Part of a small language model's weights: width 448, 491M tokens.
MLP neurons of a small language model. Each row is named by its layer, matrix (gate and up: input weights; down: output weights) and neuron, and shows model dimensions 160-255. Each number is 128 + 32 x the weight over its row's rms, rounded and kept within 0 to 255. Numbers have three digits each. A neuron's up and down rows have the sign that makes its largest values positive.
After each neuron's rows, "fires after" lists the tokens most often just before its 100 highest values on Wikipedia text that the model never trained on; "fires before" lists the tokens most often just after its 100 highest values on Wikipedia text that the model never trained on.

L3.gate1583:100102125218125114120146155154086110105123172171094106142116084155090095179128206121179125067096129159002142105084143162121162179163131175139140116145153068140117068095143155104119161129156128118100072171192192162166121075146115106174157190162109104109152123148139103137137133127159096105
L3.up1583:112096176173168092196122116164119163117175116110123101162144067109146083136203083088174182140093167181114124161159165162168125130142060105123121114102195123124179082102113083124103118124180123156141174184101085152121175088190108078106109131141153117109124050091181153106120109109119146086
L3.down1583:093104138123148080121090083164106187134126124119084172151128084175144141117191103088094142166104122151154113156216226177170137142099087128167139082097155125149156110129122057119087109103121145134117154141087102062072086127147110129128122088145194095120136044123161204077113148148105160106
fires after: "|", " Gold", " Silver", "-", " Time", " Area"
fires before: " |", ":", " –"

L2.gate413:073129113192145042077095135179143113148167121058089098144095134116090077131109073133114110120098130166156100136119150121052118163106188135137153129136172099161137167101186217077138168102081097066090044116118100170170115119090130101123141084151183153132093124158085122125132100187128190157
L2.up413:060131155097174117130115131136070082123157120116142100113135104094151141059116079155070139124155124062096158135118041153163146132141117087093082141193137136136131155105174095183180069144107151172132115130097099097162138123150081087113172077117145176099175144188142148204167107133112167150
L2.down413:068103168112136112121138128167076114172131112192159140074113154103190140118134105146148112127117064070130173177139105167149137164072117039099126112148178150108149154097164125114170067112074131176144134096101102135098149129109168169123117134106073154119127127147128133158122048080120125156
fires after: "\n"
fires before: "==", "ra", "In", "===", "The"

L3.gate1127:089117111118072130178188111136122119078099098141123187143175121173172113120143115076069078143138102169064145112089088118159092082086088187097111139152149082116123179110144072122185118102147147099150117119134123152132166168112135127097179069176119127139083199146123157135166143071140155097
L3.up1127:056153084056053139132190105085139136146144082166144135075137133106129121166152199112100153147096137179080088119157136131151121158108159123117122117125112105121121149157198186123140156130152126078201118181120119152108182188163101091103126119080130131107135179179111102118144125125162119116
L3.down1127:113175139087199117140096117109141114169150051171149153128105128104136149102098194149138157036123143088144083140112100146120110113070126104131152101146144059165133106097123121165096129160139158121153201105123134127115186139156152086130099142092105155082096179168105121154124082173145113142
fires after: ".", " in", " the", " "
fires before: "\n", ",", " "

L2.gate1243:169078165141166109106182119083149136130105034079073148196171065112141156066150150130197106092094091144122096170137096132115172098147153115110165112130134088153185100147182089170103168092114159102102111136123134140121103109101124175149129136104178076118158155150166114087107176086124095110
L2.up1243:155159109133172149137114116097172105116112081132095133161108142064046095124099169090164123083098154171154089135120127140130190107131196072081129169108198114130164091171138098118116187094124133134096162168137129165180106089129152124092163154151142148041150139108131122141130171109129137156
L2.down1243:174163132140180148126106126131143063158122150136113141152114175128061129153171162145145117112109151171129130151106100102140100107119109092118057166066194138127160111141169134120107192136085127149063069139140186184167103077110118136074137090139189182156169144159139125105128110165092130180
fires after: " |", " /"
fires before: " |", ".", ";", " /"

L3.gate1325:128123128137178129143105122164153127109137153141091091189111144143148121166169149126128138162164136127118140113086154154155131126116119193145106090147175077146134147145141142129151119121162117168178132178148085103100091103123078127097146163103124100093094168176166141091173179138100142078
L3.up1325:101085094146122136086157071124115073106153139076112075123151153146162096196138154145151112142170111137142144098102120120126168066107174177196135108109130105154098091094091105135081200097126127097107149214143120155117155121119096117135097170142130103086121166161164167142122142144169139082
L3.down1325:104160131061131137104080159095139096093108148127123138142091156194218115129175061145132121126094184117114153110174148172143173148095148188104222110154080102107190175133107133149115125155145116087122142100137124097157075164179111086158119143115167089124149145124158118127130144157126119073
fires after: "|", " In", "In", "-", " |"
fires before: " |", ",", ":", " he"

L2.gate162:113116107149114096129067100127125153117112097090169111137142124143096127115103114124162117181160192151167081074086182181120133165184121132100112110072146090151121168120129104115117123194147094144154140212104156116112202144123064127133119169066166098144077159093174079130118108168085146132
L2.up162:132121095151135115164057153137125166076140152133098086142153172084157099101126131099146133117127141157151103056070172142108139123093131163212132148077160104124114128078158102145188135092147165106116080133112127113154126085155116098151154103115169120127103138142144125060119114136126114121
L2.down162:152140148111138111145064139153138120109113131158098164101154111094107098127105152160145091173159200160141136102095145180145122167116105120140128152075180102152144163114143069117140138167119085155127166153089124140111153164122086108094119134087129102133104107090116072136123093145055121141
fires after: "\n", "---|---|---|---|", "|", "|---|", "|---|---|", "|---|---|---|"
fires before: "\n", "---|---|---|---|"

L2.gate408:157121129155167151066102175122154108079105170203171120158108168157147133162165156171138102164123181114157106132121126177140170133153191167126103151103142110120196149067093182131132117138111150055154170132145134115164095083157133154161119108107176094152173140113169155085110181071154119104
L2.up408:127095117136091053100078162148123148140123094189098023112113115130101115028157097113117189134151131097122093128064099120157145132135149147132163184154150097088155123113125185105150115142182141105168172074098106066136147099118115174176085226118160108149185107113141131099121102122104129062
L2.down408:078077091122098100107111158178141180100134111144118071166109119144104138051074098122077167086163094110116129135107126150064124135135168174117107128112174145133087101114108103118143133084183120155135120134141127145068148183160110127139147183104101077124120167130141175120095103101106107122
fires after: "|", " |", " Oct", "-", " second", " first"
fires before: " |", ":", "\n"

L3.gate1436:147104143231121090072172172106182161092130167120115149160138102102132139114128157098088118108107083108107097122111172085102101105125129190133139130169120139143136109088155067152102120073177095049102107192104103111091136097107100129092131101121159126127105132162134090142116128107148158129
L3.up1436:105091120117086041134137129100142176147124094113134130144105071096095112186163140126110156145118157080070085092050171107142125105140123123115125113169157180116127164103100089090094187168138110135091106194115182090118123108101138104163123166133159098086157113137167114159135221122099147112
L3.down1436:067160137121110115161121161071094163150168131132140136101146072095139142128144101097068084167106137127122107163096160154113125097114131162088128169169123165170106139082125151119110132127143122157107156186129140105109110118119109066123138171129177066118133149109175099157131202092160094099
fires after: " his", " her", " a", "s", " His", " eldest"
fires before: ",", " of", " was", "'", " who", "."

L3.gate1598:079112112176128139109156100095107163082114068121117058201113111101100092105182134096066139120116127116153089103126119078076141137169088123177129095099058095160126067160106126095153180106158186048109132140156121119152085153132153153150124095084133118133071174113147143144101133144099153129
L3.up1598:121112176105128101128168133084170157111101128106095099131152100143105069105124157097087146098116171162134158119119107137136051182120122096176117143100081075112119078112103150122109164117095160117136128126173146093152098183203089128140163109130114130087158166116110130142127128086185139131
L3.down1598:155129181128104111101186189134081096167113134133116134135158119122169134108137110065127120088153120108168109128111139164128048155099135127088126135093112114173132128077182140143107149179147154102142127096130152077168168121140099083132154134119142162067113148129090142206162109119151132197
fires after: " |", ".", ")", ";"
fires before: "|", "\n", "-"

L2.gate662:151155095152127118112116118146167177145142065149110103168096172104096116116108134112168143151125128115102083171121037147171132130138161135141145097074145116114144109177163170143114181186059158119144127113057118137135117085077125170147193094130153117196101131121070073140107119119123157164
L2.up662:165085109130109130130105106087120145130159132119131110183096105099156129129155151122165097142159155120093107116171134103099089127080139104151079177162176130110067162112152130131068162101088141143124107141142189172182064106144129109163138141140121070137121074120071106089165144112123147080
L2.down662:139148132119126147147129120122088178089085140131146132153104117136082145144134112145098092124146101106140132126140114131124167103162134127147155124114121089121153154125160204150119194192124231148107091114163087151162113119090150133102153100126153060156074084106159113152118090157114183154
fires after: " |", " Teams", ":"
fires before: " |", ".", ";", "ing", ":", " with"

L3.gate767:092107136114087108075208075138132157095097104131123154149157168108135106142155126135143123089140129123114059113148075122120194125196092147093140109108110098120110112181121127131149167123163159079101130128176154122160131157099106130114157111099078145128112136147132117128139152110129087103
L3.up767:117116191139113098116174137090165146147153091154123126134131112172135133119200168082120134153120161096122131099090132066133142106123100124094191173151112088079123157103152160113121087165097113106114106157126123117165144156092079057147072080058070131126157132156165094187116122096161131086
L3.down767:148155147120128107145138153144127157171153144181115135095132114070145144159143162090146146056128188103160153109067107136115163075125129154151164131157136139135175110108149105139094137128105095164170135175109139091144151104084122075059118096104122133154099173106175153142136166080176119110
fires after: " |", "---|---|---|---|", ".", ":"
fires before: "|", "\n"

L3.gate809:148074116142139123191106125127186124147142086128089071141043066103145173151126116148106131155156124155097104127105092113094147209131172102128134176109168077138144154105178128135098156107142163116140095099095130112108070117165107139076143120121140137093151151134088150143176100161143184182
L3.up809:124111168120116125129177056117177161159125124118087171127116113120132120174125158143134141105102148106113124123140082159089128126102164133108140131138164122164149132158138159124206137090138168131111109109122119085130124151146077088152135126137093076091111127176074124109122107133079094096
L3.down809:128082063174114134097079106116128140156156059152133116117107129120173174126099149163146181092073075105132137126139125129086073142112075115141168207147114085131129153108145154166151128151145199142157149085127140097118141138161104140128105114107132119102133157130095147143157099090100187154
fires after: "\n", " History"
fires before: "==", "\n", "The", "In"

L3.gate72:177155183147073102182138104136093171123118122141098090099142154095125131140170165125164159129115127099087162115097180115133134135100097149119155110110125140118154151110131119119076075091169120162122169124160098086111127088112086195181096051145087198132070118141167157144133112102156167111
L3.up72:098038130137130108178180157127173197095068127156130101115156157127117096142135073121128127078068111158114059137130155051099121111118110166140090097139172148151121156139223064097152143136131108077119069128191107096108094172182137117159174092118108114139132114199143138109155111147152133125
L3.down72:145162143098072145088155134144092122160107093068120061164115162131151070135116152129100116172117161154139112083063110120123142126124139120110135092128110163184141075068117157163104086121137145098173175149143163134057140165078146092108084159104178052086101183105199131116145144165123169151
fires after: " in", " In", "In"
fires before: ",", ".", " he"

L3.gate1619:111052152153109100105122115072134169123148175103059129138184157146104093154158109091181203126153113161143115103079130115072174123148114147148149175142142140164157113059185108132174103158164163108108121180127121172077149130110089119105161072095151156073112176103115141117131101102126080119
L3.up1619:150128177140088146138124147113170131161109138162130117093111090152115120124124145090089152127129125162138132156128210161140179126115077175178143142143174083094134161104112099078155119138167125185155164116096137080074149108164116151115131143079094096147119177141124096108180126140108101112
L3.down1619:165120153121078169198118152126091138152062095174140114116093121110174129103100135137122124074120104138104128166162124122135103173087124134108147162152098101132115096170115159111113110086166147182148137077077175084134180112138160085106116108115110088152166136127109151103155093140066143158
fires after: "\n", "|", "|---|", "|---|---|", "---|---|---|---|", "."
fires before: "\n", "---|---|---|---|"

L2.gate1173:147138151118119104085121131131125108159149194159112186143148181151150082152140131105145077066120107105144155124088128135123166207118122134122157162162168153102174106143166172130150143100123174120142136112099109104104110168161084111154102125133164191165105202165110089144133072089144235174
L2.up1173:065105144144183061115145145142185069146128163141052110207165123080178128114118095147135097121139168118096089113101139122061105157137059084124144153159136109159139088102127106087174118069103211078076099161167136094121108104148109094091138062155163131121119147113113109100110131146138137070
L2.down1173:139173099184082150103124111110097101165084161138104138125130140165168107104115141107120091082122110098152170121113116099120118155105117145105147155131173123113160176136131156144123114078128168186174133050102038104095092148137141115129135141149194146100109074163112109117150102102124209129
fires after: "\n"
fires before: "==", "In", "===", "The"

L3.gate89:076080165182123113124121133203116090102153104078123116137150164089174147140156118091098187068128175159145165110154095137097123066132177206121148085103095111157155066120123123172108137102096143087150173052137173140111140105115156100138136136147157140076102126170198122114043069157174149132
L3.up89:123098083074138106114125113097156092142160151132141165177161124120098136161183167126143182078137169133058081060127071109127132164144142192133150071122118101164097103057144092132118134164051186074094152160140135080157101097124065139171204061148116150141072115140110187089152085140133131127
L3.down89:099071115163175066125110074163108141111119081096173114182131159123214172102128164112119183129123117163136168087123105150080114114135190121120177138111083155189163060103124054133114136126097165113146198054124145147118141096122150111150165136084119145085090125146155148094080151170160111105
fires after: " in", "In", " In", " from", " the"
fires before: ",", ".", " and", " to"

L3.gate143:127172083108131107182159052105154101086160061153091066168164167104127142136151164100154150135126105137159137108124141126155185102148086099136137145139108093111139150141143064165182189166127184124117151089101148139144162072090130082090073112095158149155143108174166160103151123107130120102
L3.up143:173100116105119145139129120145185134126166099128089136161106123118155108159134118081095095168159163186133185149130141134162066124101112101130131178121139053111135180122151089098106142128069089132124116129058144169155233100098109030073155123160118148141145096162171185133118096050148097115
L3.down143:147102196148082141152085178148150150109145132149190181104176128187080125113137094131113087174086138105110138135129140146103098167116166161118128138086080072111131150124177182120072090107113148167101149098110199125167172131144153068120115130109113140117176096152081099125109107086126082192
fires after: " 0", " ", " —", ")", " United"
fires before: "-", " ", " —", "\n"

L3.gate71:121119125136130111087091123126089125068123128128135200140130138138091140147170124107175139087169102099120158081096079151115192130170111101143166116088180113130180143132145191106080082111138173088104075099117106126112140073165153179178117205103158146094118174086146057077105126127123134087
L3.up71:126101103081104125139077120177138086111093110162103141099098098110121098158150157167206092137170126131141180102105077147129107087106094081110154150106148104176069083128105168117117158170081096166128118108167169109130122122161077164191143176121096162114092206118129125120108184135137070175
L3.down71:125153095113098107144124130174187094117060109125113108106045130139126125143129129152138180179137134146151170066089131114101120070115086097097197161081126130129103127142151182132104145179095112130133172143129164135075117128168061157162124186120078127158095150156154188145138160149150090144
fires after: "-", "|", " Time", " |"
fires before: ":", " |", " –"

L3.gate634:093077181121060116080074139131087074072131182112105141133174129117138136131118174073153119108173146118091146151124147120068138135138107111143152159115124120147126121092150162115118174124120127061088055122106165144113160140118136108058175100148074088137094109104122134100145116123129085173
L3.up634:147164077100142155100158124120097070124131125119142142152138150129108092127115186152175117131172149114142084116147093109107123097160150114161189090093154087124120123109176141136148170195152107126157113080159169088131106166110098122114098091144090140155089147154057125131114116204094128124
L3.down634:165098100141144178110125084107119137172117061130121077151122147125129069104119126127123117117096132106113094106107132099124102099103164150150112119104180150113140098117139150134160151107158143140188163053166132124131048158101127126182137097147148217125131146111067180134142183116170117159
fires after: ".", "\n"
fires before: "\n", "==", "The"

L2.gate107:136097040162185132133142122119118132156094142192201161217124107156157075112151131142106148129164120089126137137113115148087161135141150166085153159122114094118139046095143201112113156106145122119101117134120154150123092096158153097116069173174079111141160160146050144088142138126139118072
L2.up107:155105122105141099124151164090119109166122104076152099126081169172192161129144118130121140071140125143199084113161132118085155198131113137120088147139090110138158157153114034139131135168049138104145134164100121140084190177145187134122132157140101126148115117128144084128076119149102149141
L2.down107:101122124132132099111176057123152163102089145075145191166174119106204180130149095153144174128135176125170135117158114119184156168137127131105106094148081123114132166098142123126050190059123108164068096128097125150165123089155115150126104168098159170163153106134079123072132140152163147163
fires after: " |", " United", "-", " South"
fires before: " |", ":"

L3.gate1272:119154103112124092112148141122158152114117127121107150118209135073135079090068135147178118108116156125136102077073116147160115147094171168126139122147173135102136119101136126154149157122163095133129156160135117096060163139199089133124155178193135191083092153169161127150132105133151168153
L3.up1272:094171184108123151145163098125111167095113135094101153148172150044118092127129186127182131095128083141132088124114114139128124154145184191100093123056153109167164089095165179084206122111140146151069147200201112082080122167199141158184127142156149162121108108127127103168090129212143134126
L3.down1272:097167089064050075114140153122129092193093137123135145118150144123148043135098136218144135116093152154164140134141100145081173139113136147139129149125147108114157173128148147162171166139172147137142123121119130147054147158146066121132104131141178105108122137121135111086137119147100164167
fires after: " in", "---|---|---|---|", "|---|", "|", "|---|---|"
fires before: "\n", "---|---|---|---|", " The"

L2.gate29:094172076154115195124132093086115124132106153117129091131117167099192158131080189145142123130084091124127142137136174125126144161156113131163119224097135167070129101134183125155145165140107117106142131091126126138112137060143175059129134172144097166139194200132071122104118183117153110088
L2.up29:130112110105170114094088147083147092084075135152173143139122138131205135126079156173162117144117144090133184174159210190099126141118076084124090163094099161094092100156151098167167125146116100142184141107131086103151102084113132072098113107125155136169131125081115102125075170145121122114
L2.down29:137106163101171090106114110120161104133101181116179121147158104143214111114146097169149091134134127029168240139158183156196137138116057159126139124146131158126098184154119103108098116088087132135142084110124095116178126115133139147101090162107146135114131130144173149182125118187088134168
fires after: " |", "|", "-", " Finnish"
fires before: " |", " (", " 4", " 3", ";"

L2.gate71:171124081185114132076101116097123165096116090148085106142082122110093109096124094081069138032141142121095142124092123145123140077162153166163115098083137126101192036141148068137130141066108201086120073118097156148156113119107170172137199174152203091138127200165108081084081090078156134096
L2.up71:174104125137110126089112143089135087162118104114131160127129102126085131180100114105113081114126116154111103117097096061166162106094174115101118146088124153130160098143175088079097119107066165120108064109112111185133154101091144165145158118186157098073100161140052087047128073089132081163
L2.down71:147138158127191130171087107111133084180166118117113151115130133133089135208138137104156140173124101162140162123145090065186107084137157118124129170111209157111137123072193175151103143147089138105078084131094110193163169072089139151111109128182134176126145074127118088072114125123110166190
fires after: " |"
fires before: " |", "–25"

L3.gate537:139022124117082096144136121067134118100129117148111089167177093117109175141116162139216153126115162132080089118148090126097101092151082165123163125140124107143111134031194124161123186106121141137084082158135120100158119151140123141087133075201135141065103102131120183089125100120121168147
L3.up537:101139130112137157119133134101174088140144157150135136140077109102140153135124165107103092169134110104176237118141149103058173102168113142122156164105199088147154107148125104083117120045136170097174166130146169153113101114141071089156102093108122097169181096170090116105131059097178143087
L3.down537:113120099149138168081121091190105139134147144135111148154091104124113157136124154158150117133108108141127127143130111141085125107181092131103112170091178089105186107091103178181134148121158165149105128042086090114052086168109142090148118085145154182089097114160112140109105089106116207162
fires after: ".", "\n"
fires before: "\n", "==", "The"

L3.gate395:112067121150077111128112135079173169061062087132146142208148123138116180134118171104139097094133168115082103093112125104070117149115129186174135114135118096118156096065127084130097125092128137095038113168120108110145072064128094138175103102161130107084145128140081151144115134108163114124
L3.up395:175120111160154137155091101088133122183152133116129117094150142141167160129152131060115125091063132157111160172134064149083144104097094154121146145149092128150138113136126067179154163107077110098128182100164129083101160130123099157122104147133139041146112118069141135156139079104107125080
L3.down395:149074158112164130153085097065142124201149079117126183140099144124138153114150120124087169108069185155078131178124118150069128144072086179132159123131114122160130136090106065157166168135113111135073156107144086170127127092105109176081132112115177074156122064083155135164121120123088170090
fires after: ".", "\n", "-"
fires before: "\n", ":", "==", " of"

L3.gate1460:172119120096132085061129094135160111126166136116146135121103136176153153152100185083138091127133121133098151097164111091084133132168160086146148128128156106140082108086168116150109145111129121117097129120175100173110160171111098089097150171108150098186157086101143181098174148140094094128
L3.up1460:071139171148108141109116186197125073108109150157080118141073131130108137180086085167143084109167159146185131096123171185128082116160168108124112118103127167134146093091097112113131113111136197097108125127139140107137123089176138159197105149119175116124116133140110125181107107125203117119
L3.down1460:106096168113118101120103129178114140082110116124093170162145088169141114183110176158138148134134127142181170108156156134126103124138164138124105167109086088136093173150168105148090160152129176093111136115125121102109105120174129173146068154104096035122134101146159122115153008154110146124
fires after: "|", " •"
fires before: " |", ":", " daily", "(", "=="

L3.gate823:141177135172170169160106114125151141101096137155074118124193184110146114151111152105115179114207119089112152078077166169116190079107075160102139087158125118093099116141169143172125124097094124110110104166159158081110150082126090113099115144160177105153084207122139160116080139125137100059
L3.up823:133171121178161139121147173133130139126044150165090188117120164127162126169160141092159114163134132106155142174105178124126158117113110170101135102179141116073132051155076160151134087103111127135171156147138085125113181097154129118088132099112176143159117090132132080132136155181146160108
L3.down823:162098124090154139102121118140097087199095178167076217112094159198168137145152123162104121148108137111166114145178112133126114105158127156111132140108096154112138136169145120126125150133115110155125083152141118138131140187130132154145157126101148105124145095090108061182176065120131170155
fires after: " |", "|", " 5", " feature"
fires before: " |", ":", "30", "-", "S", "."

L2.gate1138:079116131095155148120148115179067130062105139138132112116123093056092164140118117152128154108122229096157093076149180101125170109159110134103120107134105161114133102121152108127123116145111161128136090156172052145087138075135180161145151092155103125130133145200095214149127168109154082140
L2.up1138:101103155101127127144135101154092096136156150103094133114132128111141110193137118131112180118175095184066108135082159122113087124122093096159125104147157094088094074149131125119107153167102145101131153059148158112098156148209164144144091120136107171121127143125177096143093172073163220168
L2.down1138:126146123145171092109141164131129137158177167153120080126108128188140146115181101129116132135173105139094105117122143111136124135063107141154147094160123094121120055085172134152153125097130134108127124077093164149111078088144203119187101115174191140136135225134158084085118123150183115116
fires after: " In", "In", " in"
fires before: ",", " and", " he", " the"

L2.gate1451:184114100119166086098107088130156107096133185169141065119152162110114207141130151127148082160198144104124110150095120141122136150114124166085156158114154073124087131141108100113111115112183141171111084129176083127120153136058122145178146118098125183123097129125120130102110181091116150090
L2.up1451:166127130172163078179085105108114143128110108096164120160179136200151144150153132130152065165127173167172094130111156212135120141134086152110169124142146086165146081112106100189137130182150120136154130158169092137107108119111161114171151181126116145108048079127150141159087155133107161124
L2.down1451:126116081108131070132105165175095128139106091071131123129097025206180121095139111104141084126059167167134134070155136161094124094117110142119130119128122119170127160179069079186179099111059113142111148148115172147166082138162122149133129149140131094104101152104129170188126044172138150114
fires after: "|", " of", " the"
fires before: " |", " or", " of"

L3.gate1524:169102086118075191138105095111136147147164174174124126116098117091153112132131129099187101129110132118110108176093088134122141106173088160141109128126120086168085070145095133114167100165104096101100134115108176133157086125165127077110115165121119149102110143155155147108125138114108126177
L3.up1524:159164117128091161130100109144171160086174166118100007120163081080128112208162133159078132120149155187111080109118104096088097143140138165172161147152055146178138157131162123119110140125174119147134102072105127119158069137134148126148140179087122107120141149099106134083106084185101178091
L3.down1524:116091134105156129047163104119150089084136127119114100185159143101094170110126112133191066145124137116139147145086104133130165139121129155123125157137092156157093117121117141124131154089137149117137114134121142119122143179089116083105183153134150098093089119143154128119094122091167132129
fires after: "|", " the"
fires before: " |", ";", " season"

L3.gate653:166113180132111096137165073113160099139108095159102157198069128155118180206161159092147143104171121120074122132125100136139135109161113126119196190167092092118113102127133134100105139145143153151075056188077110134160151166121098102099061061061102109146097143147161106124125145096128121084
L3.up653:113170108133195160117133114132095096158134195110175079118139156104156152119042107163129151125107147153165148138099151165148062143083105063120132107132175148131185149145178132133130130134126112124126127116131163118116139145154148132122129145156142090163121122167076142110147100163142181167
L3.down653:144154073174172145090144130109106103117136097086131118159113125129088108063037130188109167129132098195119061091207157135132066131113114084142089123151182102095114129123128144175103123133148172126113132095161122168113090182174133201167142114082122121141178095127083154075104077172092146163
fires after: "\n"
fires before: "==", "The", "===", "In", "A", "During"

L3.gate966:141061172148121107144137109105122132122188134092083140141114085104126121108087156146158133099169100166084096103176122127097107113156132163193107140079207085169126105077135094071114158098100174117120160183137111123121105138152102142168188116136130095118088129092157159129095140149128115155
L3.up966:140095115088107100131119136092166069169125140161116122107103125150157141083112160180129128096151083179134109157126082154142078122122177160113161194115164055159103126104163211116156064150072120169109100181128157156157116146149131144190126118076061137134147150170088115104109128122141108216
L3.down966:074138152118094139088131124135104080137080071163147103109118179141149117113184143171104088156154123143195108187135133102146074181157134100101173186082136111144100173101110165150088089132099162133103129115115068103153117138128088072195125152092087203081121125163127138107101104068128086168
fires after: ".", "---|---|---|---|", "|---|---|---|", "\"."
fires before: "\n", "---|---|---|---|"

L3.gate1332:081109109171092097101111194125150166105110129092088076085128153079118154196116168153077153099085161115090081096077161155139190130126163154109088035106108099136164098097159108107132055096099173107155110225162130052114138084165131100136099152099132167163190148164177149090151189100102178104
L3.up1332:118089149098062126154141141178063070089149171127124161117090117101122155147141110122151059158088087155118112140151174146146135085178094129197130089150133158114078106065174087058132154135195156137148168147170145082130096106101103098079127118155117153151134110134171104168140092129132169087
L3.down1332:165138145124132125126101103170108119128143170137149131198106119175137133131149070133145145136125129120160133105158144113096123108123084118190142143205150123122090092121123130146106151149215172090082157112121121104160076152144122153143113122113143118131099152078102140183120052161124099161
fires after: " In", "In", " the", " in"
fires before: ",", " he", "s"

L3.gate1666:140148162187073174102147073144072136111118109127155078136128101188141151151114161152104094091152119140099149176141176095134156106164126165161124115125163128090210160132156084112076098078118129164130077091070122123091091046095147111092093152071135102170164195082122075109118081158169148073
L3.up1666:055115091153164219141099150162121140152132146112114110070141081177098123157141152142141164186155140130126137160115149158123162105157140149144127116158165151145108116155111124045068121126132102135169110082132152130143100080043120075081108165129113117088160200099156059192112054147128098076
L3.down1666:072146118079097151089094141109165140141133185101175142116109081048067154106132137112064087158115088128142155150124143143056153133117165142122067115078069134126073107173143118133145083110140149125085117140153170111142133164130108146068100152148110158116175106122110120056080180083101091155
fires after: " 0", " 2", " 1", " 3", " 4"
fires before: " 0", "\n", " —", " 1", " 3", " 2"

L3.gate627:093162108125127149020116069095174154150143205129115111115102126137125124149144186111069089155161122126112097110109088112108149188118151154102177159109172127188146104124133182180154148160109114135105127136129160163069190089082149099095109131157154160148092160072143143148129205109128122110
L3.up627:111164134139146113155126145097150173176173186097142115054089088157092085153148105109143124163168152139146091123122101098137116100099110131131128184190118149190096098103143157110137188154177101156142196172112163169070158079064106147128078149122127085126108115096094160134091153142129097125
L3.down627:169106147102138081186135204096106126101102059106106161077132111166119119165117139116119117136080125170070146141152141031111093127071141106150128120148075130121109135118159069102126106125129123145158121115081106134135124117072103174211089115138091020114167057149151135099094128170144110115
fires after: "-", " Gold", " |", " Time", " Silver"
fires before: ":", " –", " |", "("

L2.gate1497:116106109127076060137107122112229152115170182149039121124079098127151161168150140118108148119151105124107112058132100099152134113188096156175100129140151050157177115094114128045107078140146141098125113098114117145175119163167118078086155139138145124098130087133140144114093150145170147108
L2.up1497:212137065129111124132130117103217169123154059123087070100055162074117143117134115118087106113114109105127130079096095128123138119122114120123132118085158155140124155135125185118114163142126109100160112179112072149134156168131103118094135164077087148154080178195087196157101170206135140141
L2.down1497:141117103124204142086126157116134134152176086113158127136125111139096160096073084171143104173112156133147161078142055130106156115095149085125179076133143136125039149162133112157093121161125141146181146126102106134109087137135161182151094169106081167143075188144136123142157065127111096165
fires after: "|"
fires before: " |", ","